Weights of a small GPT-style language model, trained from scratch on English Wikipedia.
Size: width 448, 7 heads of 64, MLP 1792 tanh GELU.
Architecture: rotary positions, no biases in attention or MLP, untied embeddings, attention and MLP in parallel.
Training: a variant of Adam for these matrices, 299M tokens, 9131 steps.
MLP neurons of a small language model. Each row is named by its layer, matrix (up: input weights) and neuron, and shows model dimensions 128-255. Each number is 128 + 32 x the weight over its row's rms, rounded and kept within 0 to 255.
After each neuron's rows, "fires on" lists the tokens most often at its 100 highest values on Wikipedia text that the model never trained on. A number after a token or word is its count.

L4.up833 [171  59 133 201  78 150  76 136 179 109 199  92 103 142  97 132  75 212 152 184 163  96 130 102 136 201 147 157 162 204 106  78  82  62 108 133 117 166  97 118 166 159 109 136  98 198  96 126 134 121 115 107 163 104 179 117 195 178 132 164 205 128 142 120 106 118 213 140 176 121 163 154 109 127 152 177  70 100 180 139 161 143 146  79 123 142  85 165  94 160 138 140  89 147 168  98 112 108 107 122 200 124 142 114 158  44 145  80 115 148 157 137 164 181 109 167  93 110 161  78  65 159 146 145 147 120  81 154]
fires on: " San" 25, "." 24, " South" 10, " North" 7, " Northern" 5, " United" 5

L9.up1640 [139 149 108 156  83 208 183 137 149  91  66 154 168  91 135 106 148 186 149  99 113 134 114  90 116 141  94 175 180 177 143 171 133 128 109 102 105 106 168 146 118 113  98 118  92 121 170  71 126 132 129 172 111 163 125 111 151  60 140 152 182 134 164 147 118 147 147 140 124 133  67 130 117 155 122 101 142 140  31 156 107 141 149 131 165 114 155  83 217 172 135 201 125 109 166  86 140 130  77 176 119 122 166 119 167 131 151  37 143 150 124 100 164 126 117  71 117 112 162 144 123 116 255 154 102 142 128 189]
fires on: " in" 14, "2" 12, " at" 12, " S" 12, "9" 6, " " 5

L10.up250 [132 139  87 125 190 129 122 109 136 175  69 118 118 152 129 112  90 156 153 196 130 117 119  87 170 195 143 129  75 149 152 103 132  98 130  85 188 139 132  75 177 167 145 181  87 151 132 182 136 134 119 121 117 106  94 107 111 201 165 106 191 167 108 125 129 173 125 169 116 160 122 143 133 117 108 132 147 117 180 134 164 117 131 127  54 139 140 143 150 131 141 112 158 129 166  91 158 100  73 106 156 154  82 136 150  31 186  85  90 169 151 159 145 109 123 166 121  88 147  21 122 114 130 102  96 151 118 188]
fires on: "2" 33, "-" 11, "th" 6, "s" 6, "A" 5, "t" 5

L10.up467 [154 143 143 144 116 107 141  58 119 153 120  97  91 144  93 125 149 130 122 127 128 157 121  92 140 164 126  87 120  99 127 131 125 174 125 126 143 159  92 104 129 201 149 104 150 166 129 121 115 152  85  87 144  84 134 121 157 112 141 124 157 117 109 140 102 170 131 169  93  96 128 110 120 123 161 127 161 160  93 101 151 103 123 132 182 139 100 147 135 174 112 162  95 136 169  64 129  42 105 116 141 115 143 135 111 117 171  50 180 139 125 192 100 183 128  71 150  98  85 106  70  82 172 124 124 168 175 164]
fires on: "s" 27, "us" 8, "e" 7, "on" 5, "ur" 4

L9.up204 [161 134 105 173 197 144 127 179 120  73 116 136 119 134  96 161 116 161 115 152 132 114 116 137 103 128 132  68 148 123  98 100  86 131 153 109 116 140  82 123 132 159 132  70 115 155  69 127 140 156 137 104 131 160 178 128 209 117 188 173 123 130 164 130 111 104 149 179 178 117 118  89  71  68 170 165 134 134 144 161 176 128 117 110 102 136 128 169 132 135 127 136 144 133 120 105 147 130 165 156 137 167 145 135 138 104 132 123 126 118 111  76 140  80  61 128 113 105 123 124  89 149 117 120 176  64 108 113]
fires on: "s" 14, "me" 9, "as" 8, "dra" 7, "de" 6, ":" 6

L10.up554 [101 184 169 139 158 183 119 106  85 114  98 170 210 165 119  91 121  95 107 175 138 117 169 150 161 124 167  97 107  85 151 115 116 177  37  86  92 165 104  91 143 183 113 186  99 171 158 125 151  84 127 174 119 113 158 149 106 106 143 118 161 163  96 123  88 135  90 172 146  99 122 139 125 166 115 121 132 115 114 141  74  87 101 111 104  76 120 120 148 109 110  83 119 136 130  53 159 167  96  95 152 108 128 104 133  86 177 148 157 125 131  87 181 121 117  75 134 152 177 151 117 132 164  82 124 119 163 122]
fires on: "2" 34, " in" 13, "1" 11, "==" 10, " died" 8

L10.up1195 [187 172 105 191 143 123 101 128  88 106  86 152 110 158 101 161 182 140 130 159 112 141 195 136 138 180 148 106 117 123 189 131 112 133  92 122 129  73 113 145 129  84 149 108  81 102 155 123 179 140 172  95 109 159 178 131 162 148 115 170 152 137 123  91 111 166 135 144 112  88 142 122 117  74 144 177 134 110 184 190  87  90 102 136 104 102 112 120 159  68 102 153 100  94 152 120 122  85  96 156  99  87 102 102 168 121 123 140 147  94 100  86  92 182  64  35 101 106 174 151 185 156 141  73  47  93 152 132]
fires on: "ed" 26, " a" 15, "s" 7, " of" 7, " " 5, "es" 4

L4.up130 [157 155 163 159 186 124 130  96 111 121  88 133 179 100 103 195 109 143 147 116 107  89  96 203  85 105 131  78 103 136 154 130 144 140 127  64 142 189 129 160 155 140 131 160 103 208 126  99  90 108  74 165 143 115 160 152 194 183 178 119 150 143  89  61 104 124 137  84 101 124 109  50 150  95 187 104 166 120 163 125  84 109 141 121  90 123 147 162 206 111 108 140 143 123 183 121  71  99  95 119 118 117 145  88 169 111 103 134 135  99 129 128 111 140  85 109 185 135 129  98 115 132 210 151 119 155 120 115]
fires on: "s" 25, "-" 23, "ed" 12, " to" 10, "0" 6, "ing" 5

L10.up840 [ 92 158 101 126 140 170 137 115  96 149 112 115 177 145 161  70 121 130  94 123  67 182 126 157 150  92 162 170 166 158  74 117 116  99  87 160 114  72  96 155 156 134 142 100 150 108 103 108 105 115  63 137 113 189 158 107 153 149 114 134 160 131 125  86 128 159 133 100 147  84 135 172 135 162 128 168 120 142 140 128 128 114 141 126 140 138 112 142 136 151 179  88 156  95 133 172  27 107  62 206 160 105 181 123 177 128 158 137 131  70  98 108 113 135 124 125 173 115 181 167 114 170 133 160 128 119 161 106]
fires on: "." 22, "t" 10, "il" 6, "ter" 5, "re" 4, "na" 4

L9.up30 [110 115 188 109  96 112 130 136 154 146 111 170 162 131  91 123  87 215 173 152 107 120 115 107 138 111  99  68  83 104 160 159 142 134  74  97  85 143 138 150 113 145 139 114 124  88 146 117  75 194  85 147 177  96 143 168 121 131 112 110 131 142  76 132 173 113 169 121  91 166  80 152 119  80 118  76 150 157 110  96 171 155 130 101  93  96 124 126 140 127  92 174 132 147 125  35 168 138 113 174 125 136 119 149 143 115 139 130 175 119 138 151 197 129 102  70 124 178 112 148 155 107 187 155 154 201 134  96]
fires on: "s" 48, "os" 7, "o" 7, " de" 6, ":" 6, "is" 4

L9.up1556 [125 117 171 157 156 163 149 114 106 118  93 103 180 147  85 136 101 129 182 159 183 115 140 156 117 198 124  82 144 155 160 143 126 119  46 122  94 178 112 116 133  69 148 154  52 116  53 149 119 125 149 144 107  96 132 104 120  91 163 180 138 110 146 168 104  73 187  86 191 107 149 153 148 177 102 138 106 150 135 162 140 137  65  74 174 136 118 153 103 141  93 148 127 129 115 126 118 133 113 105 147 114 121  92  99 101 132 128 140 146  83  94 204 139 119 129 101 114 131 195 168 102 160 154 177 110 140 152]
fires on: "." 28, " re" 21, " " 13, " as" 7, "af" 5, " on" 4

L10.up113 [119 172 109 100 132 115 208  83 117 114 156 124 174 133 129 184 121 121 194 121 153 109 135 135 103 115  81 144  92 116 138 119 180 136 173 136 155 100  87 124 129 137 123  96 115 109 124 120 132 157 115 134 142  70 161 178 140 119 105 155 156 172 120 129 193 126 165 105 118 152 138 102 175 128  88 165 133 115 138 169 159  88 157  93 167  98  60 132 157  82 161  83 106 132 162 145 125 124  98  65  80  75 163 140 147 128 130 124 158 112 142 164 128  94  82 142 114 197 105 111 151 119 130 148 147 153 123 143]
fires on: "0" 18, "-" 13, " in" 11, " of" 10, "tor" 6, " at" 4

L10.up1386 [128 156 115 116 172 130 164  59 122 176 133 129 145  77  78 145 130 158 106 183 171  63 114 150 137 135 104  45 143 162 136 126  48 154 111  95 139 168  96 124 165 134 111 124 128 161 157 102  91 107 127 141 134 105 117 208 140 171 189 104 140 147 131  61 125 142 111 139  83  96 139 101 142 108 118 138 149 178 173  88 118  70 126  83 132  94 112 121 109 112 111 135 114 100 156 116 154 164 160 133 163  82  99 163 125 129 193 122 133 136 141 108 136  82 114  97 166 150 182 166  69 118 125 121 190  86 159 161]
fires on: " |" 46, " " 13, " won" 8, "\n" 8, " Final" 7

L9.up728 [209  71 120 140 164 134 120 180 158  80 102 115 177 172  89 125 137 107 123 184 117 133 173 167 119 113 129 101 150  98 140 133  87 170  35  89 140  86 118 130 170 134 100 152  94 127 122  81  50  94  84 161 171 184 143 126 140 127 154 144 120 140 122 152 109  89 158 135 146 161 124 146 128 130 153 136 123 150 129 171  88  99  94  92 105  82 114 125 132 112  85  99 159 137 115 100 131  74  99  96 121  91 141  83 134  82 185 109 167 101 154  91 180 144  90 137 148 145 102 141 129  95 131 123 120 146 174 119]
fires on: " on" 22, "2" 15, "s" 13, "-" 10, "1" 8, "d" 5

L9.up1076 [202 155 162  99 161 139 117 104  85 108 149 152 180  98 138 130 149  95  89 132 130 118 175 122 138 112 141 138 115 166 161 156 104  87  91 123 135  91  63 117 157 129 148 103 148  89 107 149  86  77 106 170 110 115 126 151 125  89  88 154 105 180 102  99 101 144 200 141 146 137  55  55 163  56 187 136 183 116 155 146 160  82 116 113 153  91 142 105 239 145  81 114 109  69 145 111  84  75 122 149 115 112 119 104 140  96 100 142 146 111 135 142 162 140 116  81 133 159 204 105 158 133 165 110 110 104 151  67]
fires on: " of" 52, " in" 14, " " 7, "s" 6, "ed" 4

L4.up1392 [153 129 162 151 179 170 149 117 157 142 115 102 175 120 169 146 137 151  87 122 156 147 185 146 140 116 106  80 105 112 102 104  47  93  72 147 163 154  52  74 180 142 171  82 185 142 101  98 103 123 155  82  95  78 165 168 151 104 100 171 126  91 119  41 123 138 159 187 131 166 133 127 107 103 154  90 170 182 142  97 143 125 123  84  80 122 154 104 135 133  98 162 122  90 136  82 139 137 111 197 103 125 121 115 131  70 155  78 174 125 171 122 119 142 102 156 180 105 173  95 104 146 141 115 157  93 151 159]
fires on: " ==" 46, " ===" 27, " =" 21

L9.up1149 [169 155  98 156 161 182 121 197 104 142  28 138 158 147 141 103  97 138  95  83 100  98 147 124 108 192 156 141 121 171 173 115  90 149 131  94 166 160 141 129 155 118 142 105 112 135 101  82 122  86  92 103 147 117 118 133 148 121 163 144 161 187 119 106 124 109  85 172 174 159 104 132 147 126  93 108 147 136 165 141 151 121 142 115 111 126 131 126 147 131 132 129  70  66 128 125 175 127 100 111 162 151  66 141 108 115 122 132 121 119 156 158 121 126  95  94 113  83 142  84  71 147 116 117 151 169 178 154]
fires on: "," 62, " (" 10

L4.up1222 [148 116 105 180 167  95 137  89 109 171 183 129 178 124 105  99 116 150 148 171 118  96 165 173 113 111 119 107 119 149 146 136 109 131 112 101 123 158 107  90 163 121 143 111  30 117 122  95 118 146 101  96 145 141 112 132 164 177 143 163 162  92 135  74 135 137 121 151 118 156 162 182 150 109 113 144  98 171 119 142 124 125 137 129 116 132 107 158 109 116 120 155  80 106 160  39  93 146 128 169 197 104 108 163 107 139 160 103 173 108 145 134  99 112 115 121 145 151 170 169 128 132 150 111 122 149 162 124]
fires on: " " 47, " mi" 20, " m" 17, "}" 4, "]" 4, "0" 4

L4.up1002 [ 98 155 137 130 161 166 145 158 104 111 130  90 161 113 151 109 120 117 136 110  77 150 168 124 108 103 120 172 140 155 108 139  70  47 131  97  97 131  18 107 150 159 186 130  86 189 119  98  76 103 145  70 146  62  98 166 184 163 142 171 137  48 126 129 128 170 148 175 138  87 159 120 161 130 186 154 115 119 143 131 139 127 113 128 137 154  97 145 115 138  94 129 126 118 192 134  78 144  97 188 135 113 149 158 122  48 101 110 145  94  93 175 124 120  57 121 165  94 149 150  57 149 152  87 123 112 153 138]
fires on: " ==" 55, " ===" 36, "==" 9

L9.up691 [149 174 121 134 124 117 160 120 121 140  83 156 107 158  70 118 134 148  98 114 209 116 115 165 155 100 116 121 107 147 118 127  36  78 141 162 144 132  93 160 139 208 132 175 105 130 121 181 170 135 144  55 111 126 157 100 141 154 183  85 148 140 155  80 161 126 146 138 181 113 177 153 103 127 169 126 136 114 131  96 147 137 136  55 121 118 115 114 104 138  51 157  82 148 171 110 131  84 116 109 147 159 126 152 119 131 146 101 143 148 119 144 117 165 118 112 150 100  98 140  93 186 204  89 174 166 117 169]
fires on: "o" 26, "d" 9, "D" 9, "s" 8, "ot" 7

L10.up1764 [157 115 141 102 151 121 148 133 152 123  88 134 135 131 139 166 170 111 131 103 149 177  73 152 109 161 140  65 122 164 111 119 117 111 129 131 140 149 127  89 164 102 134 109 123 137  67 116 142  57 156 117 101 112 110 146 171  68 148 126 165 122 109  98 191 110 173 101 106 165 155 111  66 163 164 110 122 114 107  88 139 112 132 147 140 104  93 139 149 110 116 154  85 141 134  80  72 147 123 149 117 111 125 180 167 136  82  95 157 122 112 147 142 141  68 120  75  98 154  98 102 181 190  96  66 187 112  67]
fires on: "," 29, "s" 15, " that" 5, " and" 5

L10.up1260 [162 148 140 129 125  99 173  83 109 124 110 116 179  82 115 118 139 125 145 130 181 101 140 151 111 126 114 126  92 141 148 113 102 138  78 110 118 129 136  82 162  91 109 107  41 145  92 120 107 109 133  93  86 108 117 168 148 160  87  80 143 146 123 134  96 132 178 123 182 154 167 142 118 118  92 180 104 123 130  75 146 118 119 112 116  89 114 151 148 106 115 109  64  49 102 112 112 121 154 132 126 116 128 153 156  62 111  73 169 149  93 106 181 102  96 122 172 154 164 152 134  71 153 132 153  95 149 118]
fires on: " " 88

L9.up1001 [132 156 122 111 105 128 164 112  86 141 125 165 163 190 106 150 129 154 100 107 151 101 216 126  93 114  70  93 122 142 111 105 142 134 148 131 141 140 122 140 143 115 149 112 128 124 115 162 100 134  89 143 127  91  87 167 124 111 161 137 149 100 137  67 180 209 148 163  87 115 139 104 139  92  49  97 127 114 130  72  93  99 111 144 135 105  77  89 124  90 113 113 147 157 182 123 115 143 116 113 122 104 153 146 149 123 144  99 184 100 137 194 154 147  64 143 139 127  86 105 152  85 124 169  99 148 132 206]
fires on: "g" 15, " of" 12, "ir" 11, "3" 9, "y" 6, "0" 4

L10.up1251 [225  62  52 151 153 161 133 120 133 118 117 163 158 119 109 130  78 130 140 109 112 100 115 179 177 124 135  74  72 132 144 155 145 141  90  87 207 100  92 110 117  95  94 136 129 159 101  92 169 104 128 117 179 151 148 118 129  97 196 108 180 152  92  64 176 114 134 131 136 138 170 150  65 150 141 172 146 191 176 110 139 107  88 170  99 102 106 148 151  77 129 185 104 109 136  97  97 124 128 167 109 110 107 100 164 105 146 127 111 101 172 104 157 109 111  90 151 110  98 137 148 122  99  71 138  99 157  79]
fires on: " a" 35, "5" 11, "2" 9, "7" 8, "1" 8, "6" 7

L4.up1526 [164  80 108 103 166 113  50 131 160  81 126 136 114 165 208 116 131 142 127  81  59 129 140 131 124 106 166  83 118  43 132 178 121 151 106 168  90  52 115 128 134 140 150 109  81  83 106 145 106 116 149  91 132  94 178 108 197 139 122 141 100 159 125 121 119 156 122 145 131 184  71 122 149 126 116  72 110 145 183 124 117 237 131 130 171 124 131  58 136 106 118  99 122 134  89 124 117 115 135 149 110 199 146 160 141  88  44 142 131 119  75  99 102  90 129 180 133 139 156 112 109 100 104 136  85  98  99 137]
fires on: " US" 16, "can" 15, " every" 9, " Kill" 8, " original" 6

L9.up904 [ 85 106  98 135 175 169 138  80  52 152 166 187 137 111 102 164 137 140 143 159 120 121 119 243  84  88 147  73  86 212 120  97 166 136 125 129 157 149  81 123 158 135  85 151 140 156 103 133 126 145  83 108 108 107 147 135 150 121 143 129 136 151 121 145 102 121 119 108 173 112 148 102 159 152 161 129 155 100 155 134 160  93 131 156 125  68 100 170 196 108 145 113 108  88 100 109  73 126  80 140 127  75 111 148 148 147 104 132 143  97 157 112 150 147 113 115 157 131 133 132 107  72 190  84 115 163 134  87]
fires on: "2" 22, "1" 20, "0" 11, " in" 8, "9" 7, "C" 4

L10.up1317 [163 149 116 155 140 154 118 170 113 131 142 151 171 137  91 108 145 144  87 163 170 134  91 154  92 223 135 158 124 113 111 121 129 133 136 120 183 118 150  79 138 162 121  73 118 159 152 115 100  62  92 127  99 126 134 150 111 125 107 158 153  93  81 178 138 150 168 128 143 101 119 193 132 130 141 147 200 136 147 107 124 118 127 117 112 155 198 172 157  64 150 101 120 157 174  92 134 128  71 114 157 131 146 121 234 124 166 119 135 136 120 174 122 106  92 196 166 103 103  75 153 121 156 156 149 135 132 157]
fires on: "th" 19, "y" 15, "r" 9, "nd" 7, "t" 7

L9.up624 [150 122 155 102 100 135 102 138 116 122  75 165 102 152  88 145 136 141 150 186  94  97 154 106 111 146 154 152 103 100 146 134  95 135 120  84 104 145 111 157 120 139 132 110  99 167 137  84 113 170 178 128 151  74 159  86 163 103 163 142 130 117  63 128 112 112 179 163 127 106 124 133 132 103 180 128 148 131 160 100  96 129  85  34  82  74 132 105 135 163 126 165 118 151 198 140 111 112  59 110 130 144 174 103 123 116 117  87 136 138  25 146 146 121 102  52 165 106  85 140 138 184 196 134 134 147 117 139]
fires on: "s" 44, "us" 13, "e" 6, "u" 6, "as" 5, "o" 5

L4.up150 [153 118 154 107 143 132 135 138 183 139 111 134 171  97 125  97 131 162 120 120 164 116 126  93 166 143 148 114 156 142  87  77  38  67  62 127 110 162  77 138 187 179 109 148 132 126  93 150  81  96 137  89 146  99 113 141 119 128 109 232 151 135  96  79 109 158 165 160 150 129 133  97 114 117 177 110 114  93  60  87 181  99 134 114 192 187 107 140 151 151  77 102 106  68 185 158 139 108  81 143 103  93 103  95 159  82 164  99 171 104  86 100 142 170  88  96 156 120  73 113 136 155 166 133  81 155 140 135]
fires on: "==" 90, " ===" 6, "===" 4

L4.up1752 [173 156 136 146 136 108 114 108 153 130 150 141 118  69  95  29 109 146 159 198 168 194 131 163 169 170 110 163 107  86  84 115 179  88 162  62 157 161 123 197 121 171 132  87  99 151 121 169 107 184 140 148 143 147  90 156  78 115 147 184 137 123  61 178 160 115 119 140 123 147 126 150 103 119  19 161 115 115  90 168 103 149 115 166  78 240 140 139 156 113 135 184 155 121 133 118 168 135 100  70 122 175 131 135 149 113 204 156  81 125 108 117 160 135 141 135 145  78 142 170 125  79 175 132 151 127 165 137]
fires on: " ==" 51

L4.up563 [170 150 147 188 169 155 174 101 102 106 115  99 153 130 154 135 123 158 148 133  79  69 146 170 115 123 115 139 105 111 127  94  85 143  60 105 142 104 103 111 201 127 124 173  81 196  95  80  75 156 104 108  94 135 171 154 141 132  95 143 143  73 123 133  88 145 104 173 169 136 162 127 161 138  99 111 126 133 126 120 122  82  58 130 133 115  97 165 155 202 105 152  76 139 140 159  87 105  64 137 128 164 130 131  90  99 150 125 153 117 106 170 102 156 113  69 175 125 102  82 111 128 142 148 162 169 123 127]
fires on: "8" 35, "7" 15, " Senate" 8, " PhD" 4, "BA" 4, " Records" 4

L10.up295 [118 142 146 138 173 104 210 127  94 126 113 120 119 123 127 147 144 133 116 148 113 133 181 161 135 157 100 154 113 124 116 105  22 129 114 116 142 140 120 142 182 138 144 171  73 139 120  69 102 104 111 146  80 114 111 130 145 195 158 115 135  68  91 115 151 184 118 193  97 127 171  78 159  97 178  70 165 136 178 103  81 115 130 144  90 116 114 175 164 113 151 177 122 100 139 145 100 108  88 166 124 115 129 163 118 104 152  51 156  89 136 147 169 141 120  88 172 107 176 107 133 138 146 142 146 131 161 154]
fires on: "==" 24, "7" 15, "6" 13, " Ga" 9, "box" 7, "go" 6

L9.up1161 [107 110 150 135  93 201 107 147 173 168 160 132 135 214  91 136 106 129 114 166 103 121 107 133 167 193 155  90  47 134  94 187 107 154  79 112 204 119 143 135 134 101  89  71 116 148 151 115  85 111  42 127 110 199  94 122 160 111 176 150 120  90  71  56  90 118 124  94 111 158 150 159 115 150 141 116 146 157 184 146 140 103 147 116 128 147  90  91 171  98 135 140 155 138 151  97 104 110  77 115 161  86 108 161 135 154 217 138 110 137 119 113 114 134 138 108  99 121 179 113  61 134 143 149 107 159  77 142]
fires on: "'" 39, "k" 6, " " 6, "ī" 5, " Most" 4, " most" 4

L9.up652 [139 102 156 129  97 106 125  83 115 160  97 115 151 159  94 145  99 169 144 145 149  95  61 124 136 149 102 151 123 127 161 150 117 125 115 123 149 127 111  80 111 104 151 107  88 247 115  94 146  76 115 142 110  93 163 162 115 148 113 147 138 149 108 166  91 134 121 103 130 142 146 134 163 152 105 142 197 146 112 128  72  89  89 132 120 153 135 154 157 133 144  94 143 124 133  70  79 147 145  67 153 170 130  70 183  89  48 105 135  53 129 180 164  96 100 132 185 167 132 113  98  94 173 142  69 112 157 149]
fires on: "dale" 26, "de" 10, "1" 7, "on" 7, "en" 5, "ton" 4

L4.up1120 [152 185 114 158 164 135  90 139 124 133 207 168  87 136  92 131  96 138 133 189  62 122 130 152  98 178 137 102 108 163 127 107 138 152 100  84  92 201 128  91 193 140  88 197 125 179 127  87 159 116  96 125 147 141 132 153 134 166  84 124 135 131 210  90 144 141 116 173 133 120 105 134 125 137  93 136 146 212 184 128 106  80 178 147 116 118  94  95 109 211 151 153 131 100 128 100 158 138 113 146  97  53 109 152  87  60 142 143  98 143 168 138 118 111 119 141 117 113 179 122 141 150 135  63  90 113 135 165]
fires on: "ion" 27, "2" 11, "ions" 10, "s" 6, " spec" 5, " programs" 4

L4.up1779 [ 73 110 147 118 140 151 111  68  73 109 140 103 131 116 118 172  78 113 197 115 134  96 130 153 109 126 148 103  46 160 144 141 121 112  70  88 166 136 126 132 124 170 148 127 146 220  52 124 136  69 127 115 123  76 107 156 147 157 114 173 158 123 124 147  64 132 172 116 141 161 165 128 106  79 125 132 150 198 102  89 174 144  76  98  89  92  86 100 210 158  71  88  68  75 144 162 124 122 117 122 114 174  75 146 126  92 116 119 162  94  68 150 193 164  98 102 170 101 139 119 142 123 196 135 132 138 182 126]
fires on: " " 44, ":" 12, " –" 11, " To" 6

L4.up462 [142 113 124 160 152  90  94  56  97 117  83 103 118 128 142  96  87 180 122 164 151 109 127  99 163 174 141 184 176 147 160 132  55 121  91 179 154 159 110 154 142 178 142 137  58 130  68 172 108  99 125  56 112  71 118 155 159 181  71 205 172 147 124 142 143 109 175 141 139 142 150 134 114 136 136 122 136 157  79 122 165 148  87 118 132 147  78 197 132 140 130 179 110 132 142 113  94 133  70 112 160  99 141 136 142 105 197 115 166 117  85 114 188 148 146 149 103 142 137  76 109 150 176 146 146 169 102  95]
fires on: " In" 27, " North" 13, "o" 8, "activ" 7, " South" 7

L9.up1602 [169 148  57 125 151 153 138 169 105  93 107 131 155 114 126 156 112 151 134 104 146 181 153  94 148 107 128  76 160 171 142 133 151 101  97 174 142 106 177 130 185 143 170 121  79  79 128 145 121 110  98 158 104 110 111 200 153 145 141 110 134  91  98  83 138 152 129 186  92  77 108 156 154 121 149 150 135 117 102 199  64 104 133 110 125 127 142 160  74 114  69 101 118  92  70 141  79  59  60 125 132  80 142 109 180 132 199 137 185 137 145 113 157 128  81 106  73 155 138 128 112  72 164 110  85 134 147 190]
fires on: "s" 38, "-" 8, "el" 6, "ins" 5, " A" 4, " a" 4

L9.up713 [165 171 154 185 149 151 109 160 128 151 100 121 215 146 157  70 131 127 166 117 117  86  82  96 130 188 132  97 166 167 155 126  77  83  75  97 162 173 130 141 191 136 145  89  64 120 166 125 161 136 102  44 135 160  92 179 167 144 143 182 152 130 124  76 125  78  86 142 174 178 121  97  92  78 212 156 164 168 154 191 127 127 118 111 198 154 112 152 110 123 185 138 107 129 169 109  96 136 124 121  91 155  88 144 142 105 173 126  81 104 128 151  99 124  89 145 131  80 113  87 132 167 105 100 116 181 171 127]
fires on: " (" 74, "—" 6, "\"" 4

L9.up238 [164 138  87 128 167 113 146 157 163  82  86 123 132 105  73 142 138 124  90 191 138 124 172 139 155 164 181 106 104 155 133 116  93 104 133  93  92  98 115 177 161 148 128 182  99 162 114 147  88  66 111 105 135 174 121 184 164  85 153  93 107 152 193  31 134  98 107 176 137 150 114  99 149 145 158 128 112 151 118 136 126 112  43  89 156 217 138 141 177 111 103 170 108  99  84 127 121 150 116 149 135 144 111 143 125 131  92 119 116 146 148  72  76 132  97  85 112 136 134 172 171 134 123 176 110  87  91 127]
fires on: "4" 25, "6" 16, "1" 16, "0" 13, "3" 7, "9" 5

L10.up598 [146 182 152 186 139 138 148  64  88 114 113 115 118 130  74 194  66 213 122 139  80 103 165 162 132 154 135  98 132 116 119 146 120  98 104 113 131  97  98 138 142  74 151 127 114 144 119  83 121  88 151 180 140 126 162 159  93 206 212 145 152 132 109  82 135 136 157 119 198  86  84 184 140  78 146 177 127 118 176 157 141  91  87 154 149 140 148 132 179  11 120 161 148 146 173  80  91 136 147 183 112  69 102 163 116  72 124 113 154 112  91 162 126 126 108 128 117 129 132 145 161 124 141 138 126 117 168 145]
fires on: " and" 41, "na" 6, "0" 6, "6" 5, "mar" 5

L4.up653 [143 104 111 119 159 145 143 173 139 147 121 112 175 105 108 171 143 172 108 107 159 102 116 147 122  84 140 118  69 149 127  84  86 169  57 102 156 153 107 149 126 195 131 158 104 192  96 152  88 157 166 108 168  71 155 145 111 126 125 201 108  88 121  40 173 131  99 189 170 111  97 147 134 105 137 141 195 138 118  70 158 103 126 116 100 113  53 177 161 190 118 190  79 107 163 101 132  44 128 148 194 122  70 169 106  99 145 106 126 115 130 141 186 194 123  68 140 123 114 135 118 179 171 125 111 117 146 141]
fires on: " ==" 40, " ===" 39, " $" 14

L4.up1691 [164 149 117 129 170 171 110  90  86 141 154 137 138 126 126 197 102 105 181 102 106  66 160 148 126 117 130 164 135 146 149 129 125  93 146  93 126 169 110 146 143 140 137 132  82 134 119  65  70 129 148  41 162  74 123 100 162 138  77 185 186 179 112 106 143 146 162 127 101 143 111 155 158 138 149 136 136 226 122 138 125 133 153  83 143  90  88 121 188 138  90 181  67  81 145 112  81 110 136 109 111  75 117  89 183 145 120 111 119 127 118 139 117 138 113 142 205 113 131 185 111 131 179  79 151 144 109 178]
fires on: " " 57, "-" 22, " of" 12, " at" 5

L4.up876 [ 97 165 181 142 174 146 114 145 136 165 160 110 168 126 119 106 130 149 156 124 145 140 160 110 121 123 139 101 113 144 144 106  74  95  89 118 143 149  74 129 182  93 128 133 103 162  68 142 114 147 112 126 160  90 126 156 153 172 154 227 169 155  90 119 136 153 163 146 194 118 148 137 146 118 113 139  99 157 107 107 114 142 141 123  96 120  87 151 124 184  89 146  61 121 127  77  98 129  87 149 130 103  84 157 107  73 206  79 125 120 170 116 197 128 101 151 140  97 185 113  89  94 180 124 140 128 150 184]
fires on: " ===" 38, " ==" 25, "==" 20, "===" 14

L9.up1761 [122 205 109 138  74 137 173 136 100 127 152 177 140  92 160  97 158  95 132 159 110 102 154 180  96  93 156 121 112 112 164 114 132 162 133 128 117  89 112 105 131 121  74 218 152 125 118 170 127  74  94 109  85 161 168 168 183  76 103 127 121 149 151  80  90 120 160 184 166  98 100 156 137 125 161 134 175 131 166 152 148 108 127 131  95 148 117 151 198 163 159 122  94  62 106 150 155 101 109 119 138 133 174 125 131  97  64 127 145 142  72  90  96 147  89 180 175 150 137 151 138 123 141  84  94 136  95 151]
fires on: "1" 25, "0" 14, "2" 8, "9" 7, "3" 6

L9.up1435 [170 130 187 158  84 168 127 120 140 131  60  61 123 115 137 142 132 159 147 103 103 133 133 153 195 154 109 125 136 129 117 118 133 140 123 144 148 162 124 113 141 170 152 123 109 183  90  45 120 132 151  70  99  76  99 121 131 121 190 170 181 156  86 167  82 104 150  96 122 170 171 137 139 166 129 147 137 171 183 139 147 128 160  96 108 106  80 136 137 112 147 146  57 113 126  76 106 153  59 131 139 105  75 181 106 163 117 115 149 126 101 156 156 104 104 129 202  92 146 119  87 148 142  89 137 179 176 118]
fires on: "," 44, "ic" 7, "1" 7, "\"" 6, "ch" 5, "can" 5

L10.up1022 [123 122 150  58 141 117 206 137 148 115  81 110 170 116 145 122 130 153 130 175  89 167 108 111 122 150 114 134 146 133  79  98 147 140 114 166 141  75 128 103 107 128 118 123 191 176 146 112  82  80 132 105 105 102 203  79 100 117 123 133 137  95 143 137  94  93 116 118 110 134 100 152  71 148 163 100 159  96 103  71  68 119  99 190 135  69 150 175 134 118  28 156  85 141 113  90 135 151  81 188  81 118 131 126 101 105 159  82 140  98 127 104 125 111 108  95 130 116 121  95 125 132 141 149 139 136 152 127]
fires on: "s" 36, ")" 10, "," 7, "ly" 6, " be" 4